MLP neurons of a small language model. Each row is named by its layer, matrix (gate and up: input weights) and neuron, and shows model dimensions 112-175. Each number is 128 + 24 x the weight over its row's rms, rounded and kept within 0 to 255. A neuron's up and down rows have the sign that makes its largest values positive.
Before each neuron's rows, "fires on" lists the tokens most often at its 100 highest values on Wikipedia text that the model never trained on; "fires after" lists the tokens most often just before its 100 highest values on Wikipedia text that the model never trained on. A number after a token or word is its count.

fires on: "s" 27, "'" 17, "0" 15
fires after: "'" 25, "′" 12, " Man" 9, " Men" 9, " man" 8, " (" 4
L6.gate539 [131 177 137 135 169 107 130 145 150 116 146 110 100 117 171 105 172 162 100 146 126 141 102 133 139 127 126 102 123 111 143 140 144 159 155 100 163  91 141 131 118 128 163 134 115 169 139 120 101 146 185 111 113 112 100  89  77 170 128 131 134 141 152 127]
L6.up539 [128 141 146  91 147 116 129 126 124 148 128 139 103  90 109 118 113 170  72 151 133 111 151 109 178  98 136 145 118 140 149 102  97 179 115 129 142 151 162 148 123 103 135 138 135 129 163 128 124  85 129 129 158 142 100 107 115 144 144 166 170  81 118 129]

fires on: " most" 21, " other" 12, " last" 9, " only" 8, " rest" 6, "\n" 6
fires after: " the" 68, " The" 7, "\n" 6
L4.gate429 [135 109 151 105 100 108 126 146 136 118 101 150 153 147 157 149 128 144 118 100 122 116 112 178 122 171  96 114 152  92 122  99 105 104 104 111 116 150 120 163 152 133 103 117  61 132 129 142  80 104 133 132  89 127 172 136  98 111 138 180 160 136 131 109]
L4.up429 [ 89 112 126 124 142  95 111 142 133 167 114 119 146 142  97 152 110 181 122 118 114 155 128 133 142 130 108 133 115 128 139 139  91 127 139 131 120 138  88 112 171  84 133 126 142 108 130  81 124 125  93 102 147 108 152 156 120 122 141 132 169 129 125 134]

fires on: "\n" 38, "-" 8, "ed" 6, "|" 5, " featured" 4
fires after: "\n" 25, " |" 24, "---|---|---|---|" 8, "|" 4
L6.gate557 [127 182 129 138  80 155 135 119 149 106 127 127 205 127 126 117 151 118 121 149 137 137  97 131  87 129 147 168 120 187 138 106 150 122 126 166 136 138 116 147 139 115 139 136 125 104 122 159 125 184 151 114 172  46 123 128 111 104 143 132 110 156 150 115]
L6.up557 [148 145 135 108 145 139 109 121 131 114 114 132 100 133 170 120 122 111 118 109 142 131 108 110 148 113 215 111 151 115 136 115 125 153 102 129 142 148 100 118 144 167 140  76 147 163  92 147 104 140  87 118 134 151 157 133 120 121 128 164 113 116 170  94]

fires on: "4" 19, "7" 16, "3" 15, "8" 14, "9" 12, "6" 11
fires after: "." 35, "," 16, "7" 10, "9" 8
L3.gate151 [136 180  84 167  99  93 122 102 110 111 131 136 144 148  80 129  97 122  93 162 117 131 124  99 136 132 176 106  86  87  94 117 153 100 128 144 125 163 173 121 126 160 109 127  94  86 158 132  78 133 120  85 119 115 161 129 123 112 130 117  50 114 139 149]
L3.up151 [126 155 140 103 120  64  99 126 122 107 165  98 105 133 156 130 157 104 110 136 186 159  70 134 175 115 152 124 136 131 147 127 134 116 136 123 138  90 149  74 155 127 114 149  87 103 134  97 110 135 112 158 165 138 126 103 138 111 140 140 127 147 145 134]

fires on: "-" 61, "\n" 39
fires after: "\n" 100
L3.gate312 [149 177 103 128 105  96 171 101 137 111 117 137 131 123 177 141 125 162 154 158 102 116 101 145 119 104  80 133 125 121  95 167 127 146 134 172 164 129 104 162 149 120 125  85 132 100 146 107 142 109 116 131  95 147  99  82 131 139 125 140 154 150 121  77]
L3.up312 [126 155 140 101 108  94  99 117 112 122 108 163 170  90 125 124 132 139 170 172 131 139 111 161 169 134 119 135 156 141 161 107 149  90 131 163 107 121 123 151 138 113 111 144 127 141 107 133 183 143  85 126 128 106 130  81 118 124 148 153 110 111 110 108]

fires on: "0" 62, "?" 6, "‘" 5, " –" 4
fires after: " " 51, "–" 18, " |" 4, ":" 4, " (" 4
L6.gate260 [148 148 112 129 152 141 137 130 143 121 146 130 137 153 116 118 158 133 155 168 145 157  94 132 155 116 142 134 145 118 125 125  80 138 143 117 124 106 124 124 153 141 137 107 172 159 123  99 150  89 110 122  87 171 138 137 118  94 150 124 120 145 105  99]
L6.up260 [159 108  90 113 147 107 128 100  79 112 117 168 146 136 100 136 114 142 168  82 138  71 128 140 124 129 175  98 136  88 141 142 139 135 135 122 122 130  91 128 131 139 127 144 130 132 119  97 120  85 124  87 116 153 129 145 148 127  86 143 172  90 114 119]

fires on: "|" 46, " to" 16, "\n" 15, " of" 10, "." 4
fires after: "\n" 55, " moved" 11, " |" 8, " consists" 8, "www" 4
L4.gate285 [127 138 175 145 112 149 112 143 146 107 153 135 137 164 149 145 140 135 136 163 138 117 118 160 122 150 136 141  85 111 118 158 140  66 161 146 107 167 109 155 142 140 130 132 155 139 114 123 101 155 116 138 170 116 155 156 118  94 114 123 135 167 133 133]
L4.up285 [162 136 123 124  95  71 174 150 163 130 135 147 114 124 134 147 166  86 141  89 122 108 109 133 136 151 163 131 102  91 118 102 167 106 115 107 110 114 134 124 123 180 109 129 153 123 150 161  90 136 139 134 117 164 116 129 118 103 165 126 164 141  98 106]

fires on: " |" 42, "0" 16, "-" 4
fires after: " " 47, "2" 16, "-" 6, " Vice" 4
L6.gate500 [161 144 165 103  83 131 106 132 150 158 111 134 116 107 142 163 113 129 201  95 120 151 115 147 117 124 123 107 166 160 141 132 105  86 112 143 128 101  99 182 113 149  98  89  98 123 134 147 132 196 124  80 122 143 141 117 147 131 120  77 116 119 108  98]
L6.up500 [142  89 152 176 119 173 127 132 171 150 119  89 101 168 105 108 118 155 164 105 123 145 116 150  83 141 121 125 139 132 165 121 179 126  98 142 123 113 118 131 147 108 139 121 153 101 105  98 148 127 105 149 112 159 134 132 107 141 101 170 142 149 138  94]

fires on: "\n" 95
fires after: "\n" 63, "==" 17, " ==" 12
L6.gate524 [149 121 171 120 104 167 110 126 116 106 152 141 162 137 120 175 143 112 188 146 122 129 123 144  94 176 126 163 161 138 129  80 102 135 136 146  84 142 138 100 174 138 143 126  90 128 160  91  79  96 137 126 100 135 120 144 186 139 147 155 112 159 154 100]
L6.up524 [175 143 122 102 159 154 132 117 114  84 152  84 121 113  70 152 132 140 136 150 145 142 137 133 149 166 139 159 117 159  86 130 117 113 130 151 131 108  88 111 113 151 164 129 118 140 171 107  82 144 111 152 120 145 132 142 172 136 155 112 136 135 112 129]

fires on: "\n" 89, ":" 6
fires after: "\n" 64, "==" 13, " ==" 10
L6.gate440 [130 144 115 115 108 132 102 137 123 109  86 119 182 140 142 132 161 140 169 121 119 111  93 150  97 159 111 115 128 114 129 125 139 103 132 148 126 181 133 113 112 159 139 139 127 118 121 118 114 114 134 128 141 121 161 115 105 134 142 136 174 167 160 134]
L6.up440 [116 126 113  90 121 134 139 143 135 128 113 121 125 111 127 125 111 187 145 118 111 181 103 120 114 134  97  83 112 122 102 115  95 101 145 179 115 120 135  87 142 147 112 156  99 156 120 100  80 113  94 114 128 148 118 106 119 126 150  72 136 122 136 118]

fires on: "2" 20, "4" 14, "3" 14, "5" 12, "1" 11, "0" 8
fires after: "." 41, "," 30, " C" 8, " c" 5, ":" 5
L4.gate466 [146 147 111 145 111 168 110  97 175 126  74 128 126 131 121 132 121 110 134 119 152 102 112 144 165 108 140 145 103 130 115  74  88 146 143 170 170 136 141 117 145 152 106 153 123  98 100 111 143 115  91 109 155 152  91 108 112 151 114 106 100 145 190  91]
L4.up466 [110 133  98 161 149 136 169 172 127 114 151 100  85 170 129 156 124 162 122 133 166 143 123 133 111 128 138 150 100  89 143 108  88 117 105 120 120 111 146 145 149 143 114 111 166 131 150 136  90 113 114 121 107 153 114 189  94 155 123 123 116 116 104 146]

fires on: " and" 80, ";" 7
fires after: "," 85
L4.gate568 [ 93 167 117 105 121 138 158 145 154 152 136 123 125 132 141 164 132 148 172 141 146 117  98 142 119 157 137 126 158 122 118 143 146 143  88 152 151  97 100 169 103 116 151 137 110 180 120  52  95 106 134 138  97 115  76 141 146 111  90 142 153 130 149 138]
L4.up568 [125 133 138  88 147 166 174 129 154 179 115 125  75 169 153 108 126 163 148 139 150 101 121 169  93 110 154 200 110 123 127 140 130 141 150 128 175 124 140 165 109 182  93 124 107 139 117  99 120 137  99 129 160 110 103 177 143 113 111 147 147 111 163 155]

fires on: " |" 46, " that" 8, " " 8, "t" 7, "0" 7, " /" 5
fires after: " " 77, " |" 10
L5.gate128 [130 152 149 128 126 142 156 167 143 136 148 135 155 135 177 145 102 119 121 162 101 127 157 125 180 146 113 169 119  96 104 133 122 144 142 111 161 133 134 105 114 117  91 139 116 116 142 110 137 121 124 103  77 124 131 142 159 152 143 161 152 128 122  99]
L5.up128 [104 154 137 121 150 124 137 125  91  93 133 164  95 131 154 165 100 142 142 116 112 111 148 149 171 110 151 121 145 110 160 111 146  99 136  87 106  84 147 129 140 109 145 188 107 106 177 130 196 141 115 132 120 114 164 157 135 154 119 100 146  99 131 130]

fires on: " |" 47, "0" 36
fires after: " " 45, "2" 11, "8" 7, "0" 7, "1" 5, "3" 4
L5.gate708 [ 97 129 132 140 139 117 159  83 144 103 139 127 140 156 117 106 140 129 164 130 134 115 116 131 115 145 126 126 118 130 154 164 153 194 105 138 142 153 189 138 104 133 105 146 162  92 147  86 154 114  86 146 140 135 110  95  85 139 180  90  91 146 133  79]
L5.up708 [147  96 101  86 115 163 126 119 160  98 156 119  66 170 127 167 132 156 126 128 139 143  73  88 100 104 109 136 118 115 110 128 139 116 108 134 110  66  97 133 155 115 140 114 140 116 131 169 137 122 140 147 147 170 130 151 127 119  79 153 125 152 110 135]

fires on: "\n" 86, " \"" 13
fires after: "\n" 86, "," 6
L6.gate401 [134 144  97 123 100 133 132  96 152  96 151  92 133 120 141  96 127 140 127 106 103 151 139 115 131 120 116 158 124 132 122 116 132  96 116 146 145 154 129 153 119 139  76 105 117 114 133  94 157 104 103 125  95 121 133 127 100 135 102 103 129 150 181 127]
L6.up401 [148 118  98 114 127 163 133 158 172 118 118 161 169 130 130 106 146 128 103 129 116 123 139  97 144 134 120 104 167  95 118 110 151 127 111 154 127 147 127 140 168 126 102 120  94 142 119 109 114 110 105 129  98 149 158 128 149 130 173 145 102 103  94 138]

fires on: "'" 55, "s" 42
fires after: "'" 40, " Women" 20, " Men" 10, " People" 4
L4.gate308 [128 170 171 127 167 138 132 115 138 134 104 100 150  97 130 132 155 153  84 134 136 149 152 150  85  94 124 102 156 122 135 139 150 111 139 166 112 182 163  98 151 123 166  89 135 156 144 122 101 143 119 159 133 123 105 135  90 145 125 130 116 124 105 121]
L4.up308 [133 158 109 124 134 127 140 150  68 134 119 162 105 111 162 129 126 110 118 110 136 138 143 133 136 140 101 160 112 171 122 147 109 107 131 100 111 157 137 156 129 135 124 130 121 138  89 168 125 143 118 101 146 137 129 196 134 105 113 112 151 117 146 102]

fires on: "\n" 52, "cor" 12, "ia" 7, "ter" 4
fires after: "\n" 53, " " 26
L4.gate475 [115 150 117 115 118 153 117 125 133 134 137 129 127 138 131 160 168 139 160 100 104 133 142 150 118 159 112 114 125 151  85 156 154 104  86 109 163 162 125 120 132 113 108  92  78 151 158 146 138 138 146 165 101  99 107 109 128 131  74  89 127  85 135 118]
L4.up475 [105 117 104  99 129 110 109 163  68 124  92 113 159 142 141 106 168 123 109 149 175  83 132 125 153 137 142 119 154 112 139 141 140 117 181 150 144 111 147 125 138 117 107  84 132 111 120 102  92 108 101 146 102 109  90 122 135 122  87 147 133  87 117 118]

fires on: "\n" 100
fires after: "\n" 100
L6.gate681 [ 99 131 144 111 111 120 199 159 143 138 165 105 161 156 121 134 130 145 138  83 120 136 148 114 117 135 100 162 114 141 113 109 153 116 100 169 160 142 110 128 105 122 150 162 118 132  73 149 160 160  99 141 163 155 104  94 160 123 124 155 140 136 129 120]
L6.up681 [109  90 131  92  67 157  99 134 180 117 110 141 102 159 112 136 159 135  94  78 178 107 125 115 100 157 153  96 121 151 141 110 191 154  97 101 128 106 142 130 122 127 128  91 152  64 124 114 143  84 136 120 126 130 147 124 140 137  96 112 163 152 138  93]

fires on: "1" 33, "4" 10, "5" 8, " season" 8
fires after: "0" 41, "2" 21, " same" 6, "1" 4
L6.gate361 [146 180 150  81 135  77 136 109 187 134 117 135 106 136 101 163 123 182 139 142 100 124 125 118 172 130  89 146 157 134 134 166 112 126  72 136 147 115 145 113 102 115 131 141 154  85 102 137 145 122 160  95 107 137 163 153 125 107 135 146 128  85  90 132]
L6.up361 [126 147 102 139 118 101 127 143 147 120 138 153 105 155 108 132 169 150 123 120 156 194 134 126 126  84 161 161 102 122 107 147 141 133 108 132 121 161 129 152 136 145 146  90 123 122 118 117 146 131 151 117 101 170 129 125 127 135 135 146  72 118 163 101]

fires on: "s" 24, " born" 10, "-" 9, "or" 7, " studio" 6, " origin" 5
fires after: "0" 23, "th" 10, " was" 10, " is" 7
L5.gate77 [105 133 140 115 121 128 113 132 116  76 174 126 138 189  98 128  57  92 123  83 188 135 137 154  99 177 176 138 102 115 157 137 140 126 132 111 127 126 124 165 136 139 153 112 140 136 120 106 119 111 123 142 165 132 154 162  92 151 111 129  97 137 110 180]
L5.up77 [122 115 139 163 104 137 158 151 116 137 131 123 145 136 147 109 114 121  98  89 153 140 121 133 132 148 144 119  97 141 115 106 122 102 140  64 110 128 127 152 107 146 128 143 164 147 114 127 127 105 138 187 145 154 167 183 126 156 114 175 163 110 171 147]

fires on: "0" 60, " from" 29, " since" 5
fires after: "2" 60
L5.gate145 [165 126 126 148 108 141 141 127 138 109 126 148 117 124 102 160 124 107 121 179 131 117 175 101  97 104 156 151 120 167 104 128 157 123 136 131 162 113 104 121 103 129  89 149 123  85 108 131  64 202 124 132 142 109 167 128 149 137 119 107 161 122 149 124]
L5.up145 [134 169 113 149 168 171 128 152 137 119 106 136 136 153 177 122 169  84 125 119 127 129 147 107 127 133 106 136  85 126  87 154 131 155 130 191 147 144 155 110 124 145 109 110 146 131 143 151 121 128 147 102 117 116 124 137 143 149 135 136 120 107 103 137]

fires on: "-" 73, "==" 19, "\n" 8
fires after: "\n" 94
L3.gate368 [168 148 118 146  93  93 134  91 164  97 120 111 147 112 110 111 152 154 147 183 129 160 123 105 153 166  98 125 130 123 113 136 143  85 116 121  96 152 126 164 109 138 140 152 128 125 149  97 137 126 113 117  92 118 128 106 123 138  85 167 141 108 103 150]
L3.up368 [136 117 128 160  50  78 121 100 115 121 109 137 160 123  87 162 130 119  83 162 106 110 129 132 102 145 132 100 144 120  86 151 146 130 111 145  87 170 114 154 173 132  89 107 142 103 151 116 167 110 130 120  94 111 111 109 141 144 124 145 121 138 101 150]

fires on: "0" 34, "9" 13, "7" 10, "year" 8, " year" 7, "5" 6
fires after: "9" 26, "0" 16, "-" 8, " the" 8
L3.gate321 [ 85 172 113 152 135 135 131 129 182 146 152 171 152 124 123 109  94 115 131 128 160 155 137 126 147 127 161 133 132 100 150 136 161 142 104 132 132 108 182 119 109 137 156 132 162  91 120 149 130 114  79 140 111  93 116 150 147 173 120 131 121 117 132 128]
L3.up321 [ 89 132 116 140 141 127 115 134 162 120 134 116  87 165 121 129 113 143 174 139 112 144 118 150 151 133 136  93 131  86 146 139 142 183 113 111 129 135 107 100 117 140 143 141 136 142 109 135 113 127  87 165 168 133 138 126 125 109 141 140 128 123 138 154]

fires on: "4" 17, "3" 16, "7" 12, "6" 9, "5" 9, "2" 8
fires after: "0" 21, "9" 15, "1" 11, "8" 10, "5" 9, "3" 9
L3.gate554 [100 138 133 126 155 120 125 157 161 147 165 117 133 130 121 119 157 106 118 133 151 121 132 133 167 121 113 174 144  92 109 104 156 128 123 125 121 118 155 136  75 150 111 159 120 102 142 124 138  85 118 106 155 110 158 104 126 128 118 164 122 149  91 169]
L3.up554 [118 142 141 157 136 129 132 171 152 141 171 126  95 161 115 130 141 165 134 124 167 155 107 104 126 161 157 119 104 134 150 114 133 104 148 135  75 126 121  88  95 139 125 126 148  98 153 133 133 132 142 124 151 137 112 122 128 119  96 194 143 154 120 142]

fires on: "\n" 60, "Background" 7, "International" 5
fires after: "\n" 74, "==" 11, " " 5
L5.gate210 [111 162 128 127 137 134 150 167 160 117 140 157 136 150 151 132 164 138 167 125 133 127 149 157  97 127 107 105 155 149 129 137 101 161 141 130 126 153 110 133 126 126 140 138 128 108 110 139 162 126  97 146 155  84 132 118 102 156 149 148 128 137 138 120]
L5.up210 [ 79 113 162 153  79 192 128  95 191 112  96 114 145 133 157 120 145 146 104 120 138 129 121 143  65 115 135 130 129 131 103 155 172 134 134 143 142 177 135  95 135  96 143 125 169 134  99 129 139  80 116  91 119 136 134 112 136 132 116 114 106 124 133  93]

fires on: " and" 69, " They" 9, " &" 4, " It" 4
fires after: "," 33, "." 13, "3" 7, "9" 4
L4.gate687 [117 150 125 134 154 122  75 143 121 154  92 165 122  99 134 150 111 157 150 111 169 139 131 153 128 121 146  88 109 134 141 163 168 120 117 155 152 107 113 133  93 143 147 155 156 112 133 132  83 126 121 157 115 137 161  84 168 111 111 152 135 149  97 154]
L4.up687 [176 146 141 130 173 117 100 136 141 131 152 127 104 157 158  95 116 142  80 147 108 132 168 148 100 132 117 149 136 153  94 172  87 129 118 133 103 111 126 181  94 144 145 129 122 123 113 148 107 122  82  97 129 121 159 122 139 104 140 127 156 114 112 107]

fires on: "0" 37, " —" 24, "g" 6, "f" 5
fires after: "0" 28, " |" 24, "," 11, " be" 10
L4.gate542 [144 147 122 147 101 103 100 138 138 164 163 119 128 153 109 121 118 141 105 136  83  75  94 169  91  90 107 119 155 121 129  97 105 124 108 140 150 115 109 141 118  94 172 146  99  71 117 131 116 101 140 166 127 115  96 133 118  68  99 119 136  96 124 106]
L4.up542 [130 154  61 139 112  69 175 105 140 150 157 134 117 136 146 100  73 115 118  99 127  93 131 133 138 133 156 139  92 112  90 155 118 188 127 158 123 139 158 140 135 130 107 114 113 102 135 129 135 129 161 125 127 124 151 123 148  87  88 117 125  98 130 175]

fires on: "-" 38, "0" 23, " –" 16, "1" 7, "4" 6
fires after: " " 77, "1" 5
L5.gate457 [194 138 131 117 125  84 145 154 140 122 100  76  96 175 159 109  79 120 170 103 130 122 149 147 144 136 131 133 192 117 157 130 123  98  99  97  70  69 122 118 151  99 144  83 156 118 111 128 154 116 114 159 137 127 168 176 143 166 127 108 144 182 128 118]
L5.up457 [112 134 132 128 155 118 126 125 109 131  90 122 113 153 133 144 147  99 121  93 101  70 123 122 109 175 132 114 145 108 150 138 127 139 114 120 111 103 113 141 142 116 117 102 114 119 124 150 168 132 117 111 151 131 104 138 124 124 109 145 115 109 123 177]

fires on: "2" 43, "1" 16, "0" 10, "s" 8, "3" 4, "g" 4
fires after: "–" 69, "-" 7, " La" 4, " Vo" 4
L5.gate641 [164  95 152 134 141 144 121 157 119 115  99 178 122 166 112 107 125 145 132 171 133 140 103 104 134 137 138  84 107 128 117 119 157 116 154 153 148 115  78 135 104 116 138 183 141 156 136 107 114 150 134 122 157 140 156 100 160 122 190 118 110 150 123  72]
L5.up641 [114 139 118  52 164 135 120 105 117 137 143  80 146 153  91 161 162 140 126 176 156 178 144 129 175 151 152 101 113 118 169 145 131 109 131 163 121 131 106 113 113 137 133 135 135 161 180 121 113 122 159 104 123 142 108 142 160 137 154 148 132 109 140 163]

fires on: " Cy" 17, " later" 14, "0" 12, "9" 8, "4" 7
fires after: "," 27, "." 23, " was" 9, ":" 6
L4.gate473 [144 125  73 109 158 106 124 102 189 112 108 148 121 130 132 116 122  90 124 127 141 158 122 100 189 114 119 166 133 153 115 162  95 104 166 152 146  94 102 108 130 157  99 114  97 154 130 129 124 127 131 123 125 141 122 150 112 129  78 157 140 143 176 150]
L4.up473 [100 112  83 106 129 133 128  97 156 151 123 144 107  97 140  92  92 102 100 132 107 145 134 138 108 118 139 147  97  97 148 168 122 140 119 173 155 129 128 127 129 143 135  88  95 132 147 141 141 168 120  88 154 147  97 154 162 130 102 116 115  85 126 130]

fires on: "9" 18, "6" 16, "4" 15, "0" 10, "8" 10, "3" 9
fires after: "0" 42, "8" 21, "1" 13, "6" 7, "5" 6, "9" 6
L4.gate125 [179 104 166 140 135 144 151  99 155 100  86 101 134 114 121 109  82 103 108 117 156 149 152 177 161 120 203 136 130 194 149 152 107 137 129 106 125 120 123 121 122 139 118 109  96  98 127 140 117 123 156 133 179 171 174 124 125 168 105 145  88 161 118 110]
L4.up125 [ 93 121 129 100 174 140 120 200 108 126 122 155 121 165 124 105 162  98 166 135 157 158 154 121 128 117 127 135 143 128 130 150 138 135 151 142 152 164 179 139 123 190 149 179 145 131 111 128  86 172 177  99 157 143 146 120  78 157 150 146 143 142 145 130]

fires on: "\n" 93, "th" 7
fires after: "\n" 93, "f" 5
L5.gate72 [110  92 140  91 145 170 146 137 155 154 134 149 115 165 125 171 146 152 159 146 115 118 122 153  99 141 140 107 126 147 110 126 138  93 137 112 159 119 102 149 121 161 151 157 107 110 140  90 138 145  98 169 120 111 126 170 157 168 102 160  90 132 124  81]
L5.up72 [102 125 151 112 115 127 131 102 156  78 137  96 121 133 117 160 120 148 138 133 131 143 103 126  95 113 127 129  85 172 101  48 145 120 112 142 125 116 105 149 117 131 136 182 167 105 164  81  97  85 120 144 120 122 100 168 125 144 112 126 134 156 141  80]

fires on: "9" 39, "s" 9, "8" 6, " of" 5, "1" 5, "es" 5
fires after: "9" 42, "8" 11, "mar" 4, " Ter" 4
L5.gate416 [143 162 115 135 146 165 103 131 120 126 106  75 124 149 161 145 119 126 150 149 125  80 163 125 188 137 119 162 130 114 106 113 125  94 142 109 118  97 153 147 155 125 130 134 113 114 122 136 149 115 156 172 122 145 164 131 116 157 145 153  92 128 138 131]
L5.up416 [113  95 103 129 107 140 144 119 122 113 149  91 118 131 119 166 122 136 134 126 140 143 140 123 136 113 154 140 138  97 116 179 136 112  84 130 155 151 142 138  87 112 175 118 126 121 157 157 147 169 162 125 159 140 117 142 148 138 106 127 120 166  90 112]

fires on: "0" 89, " " 6
fires after: "2" 89, "," 5
L5.gate535 [191 116 115 130 140 152 124 107 143 115 143 134 129  57 153 144 110 124 104 147 133 156 115 106 137 147  91 122 135 149 129 126 143 151  91 112  99 145 147 129 166 108 121 140 128 126 104 104  94 195 144 139 127 173 174 137 164 115 117 120  80 135 114 159]
L5.up535 [126 118 112 111 142 174 123 119  93  69 104 140 114 177 100 132 107 133 140 108 108 153  93 107 114 109 100 132 147 130 121 149 135 168 153 177 113 101 132 134 101 153 173 106 105 123 156 114 134 120  99 136 119 115 149 112 125 144 105 147 131 186  83 115]

fires on: "\n" 35, "==" 15, "-" 6, " had" 4, " made" 4
fires after: "\n" 46, " UTC" 4
L3.gate751 [ 82 159  83 115 112 128 107 123 164  89 139 144 136 120 107 104 154 107  96  89 137 120 167 132 111 159 143 125 177 141 127  90 136 171  96 141 125 135 107 119 115 108 135 108 139 170 115 138 139 130  92  85 149 117  93 106 105 101 174 103 157 125 147 157]
L3.up751 [108 101 125 146 144 103  94 131  88 116  97 148  90 144 140 120 146  97 135 117 112 162 169 131 112 115 162 117 103 131 136 174 184 131  76  82  98 143 122 145 167 121 144 161 135 108 147 122  79  87 129 137 143 107 107 130 116  93 123 102 108 106 126 165]

fires on: "0" 48, "1" 17, "2" 7, "6" 5, "5" 5, "8" 5
fires after: "," 42, "0" 22
L5.gate659 [180 173 122 145 151 145 131 120 148 137 145 119 125 103 128  94 117 116 148 155 164 153 109 182  94 101 119 179 113 109 110 127  96 117 161 161 122 145 132 148 146 167 130 131 141 155 142 113 134 153 140 148 120 166 115 117 104 120 165  85 123 113 149 155]
L5.up659 [111 150 117 120 149 138 159 144 140 120 111 179 128  82 124 157  89 139 143 136 102 134 116 118 152  95 113 178 190  95 151 100 117 150 138 136 116 136 116  83 123 127 122 135 107 128 158 101 173 109 103 117 100 126 166 129 170  89 100 129 131 152 107 100]

fires on: "1" 67, "v" 13, "la" 4
fires after: "0" 68
L3.gate121 [141 138 118 137 106 157 123 142 120 147 109 108  99 126 158 159 110 141 110 124 137 147 107 154 129 122 129 153 104 123 138 101 128 139 123 153 129 115 121 153 130 135  94 147 140 160 171 144 145 128 112 136 107  99 125 198 103 105 142 136  85 148 146 166]
L3.up121 [148 120 133 121 162  55 134 100 156 143 136 127 121 157 120 109 162 155 161 144 104 102 139 126 182  96 160 142 142  91 146  97 111 131 109 162 138  63 101  96 112 107 102  53 132 136 144 114 118  89 134 112 124 144 131 135 119 152 154 136 128 120 128 144]

fires on: "\"" 30, "9" 29, "1" 27, " of" 5
fires after: "1" 29, "0" 28, " Albums" 4
L5.gate39 [132 149 136 190 160 174 114  76 120 114 107 119 134 111 155 132 101 121 127  89 112 114 154 117 135 132 111 144  84 163 134  93 157 164 107 108 149 137  90 116  89 121 139 149 104 153 139 133 110 103 126  83 180 142 145  83 109 102 115 161 129 121  90 139]
L5.up39 [123 147 132 147 156 121 143 133 121 119 109 134 138 159 131 165  93 144 149 119 138 168 111 119 142 143 113 142 126 128 103 144 190  55 127 148 129 121 111  89 138 135 130 134 146 140 125 126 130 162 156  95 156 111  53 100  97 119  77 139 123 148 130 108]

fires on: "\n" 60, " is" 14, "si" 5
fires after: "\n" 64, ")" 10
L3.gate438 [100 112 160 137 130 102 134 147 167 123 126 122 113 132 159 151 132 191 138  99 118  95 125 132 115 110 110 127 128 109 148 152 158 159  81 119 134 145 113 141 115 113 130 103  86 117 116 123 140 149 119 123  82 142 164 145 136 140 171 108 170 152 107  89]
L3.up438 [109 117 135 159  98  82 146 155 140 148 199  90 124 118 139 162 135 137 152 136  93 106 102 168 101 134 113 163 143 123 141 133 157 168  77 140 142 135  88 132 137 149 159 163 139 149 142  95 105 131  91 107  99 157 172 169 131 118 106 144 142 165 113 121]

fires on: "0" 33, "\n" 23, "9" 15, "|" 14, "===" 7
fires after: "\n" 46, "2" 33, "1" 15
L3.gate376 [121 116  91 143 170  93 140 137 151 193 177 111 137 137 118 121 155 147 128  96 141  84 109 109 147 135 150 155 108 151 136  96 125  93 106 142 117 130  82 159 114 107  98 165 111  86 113 116 162  90 147 138 105  72  79 137 119 114 158  91 135 146 129 144]
L3.up376 [141 118 151 123 121 102  98 135 165 104 150 143 145 148 131 120 143 150 124  82  89 125 129 114  98  96 147 117  95 115  95 122 159 119  96 143 123 138 107 111 108  87 135 145 123 140 101 126 102  97 157 150 112 113 113 119 145 115 114 120  95 103 123 132]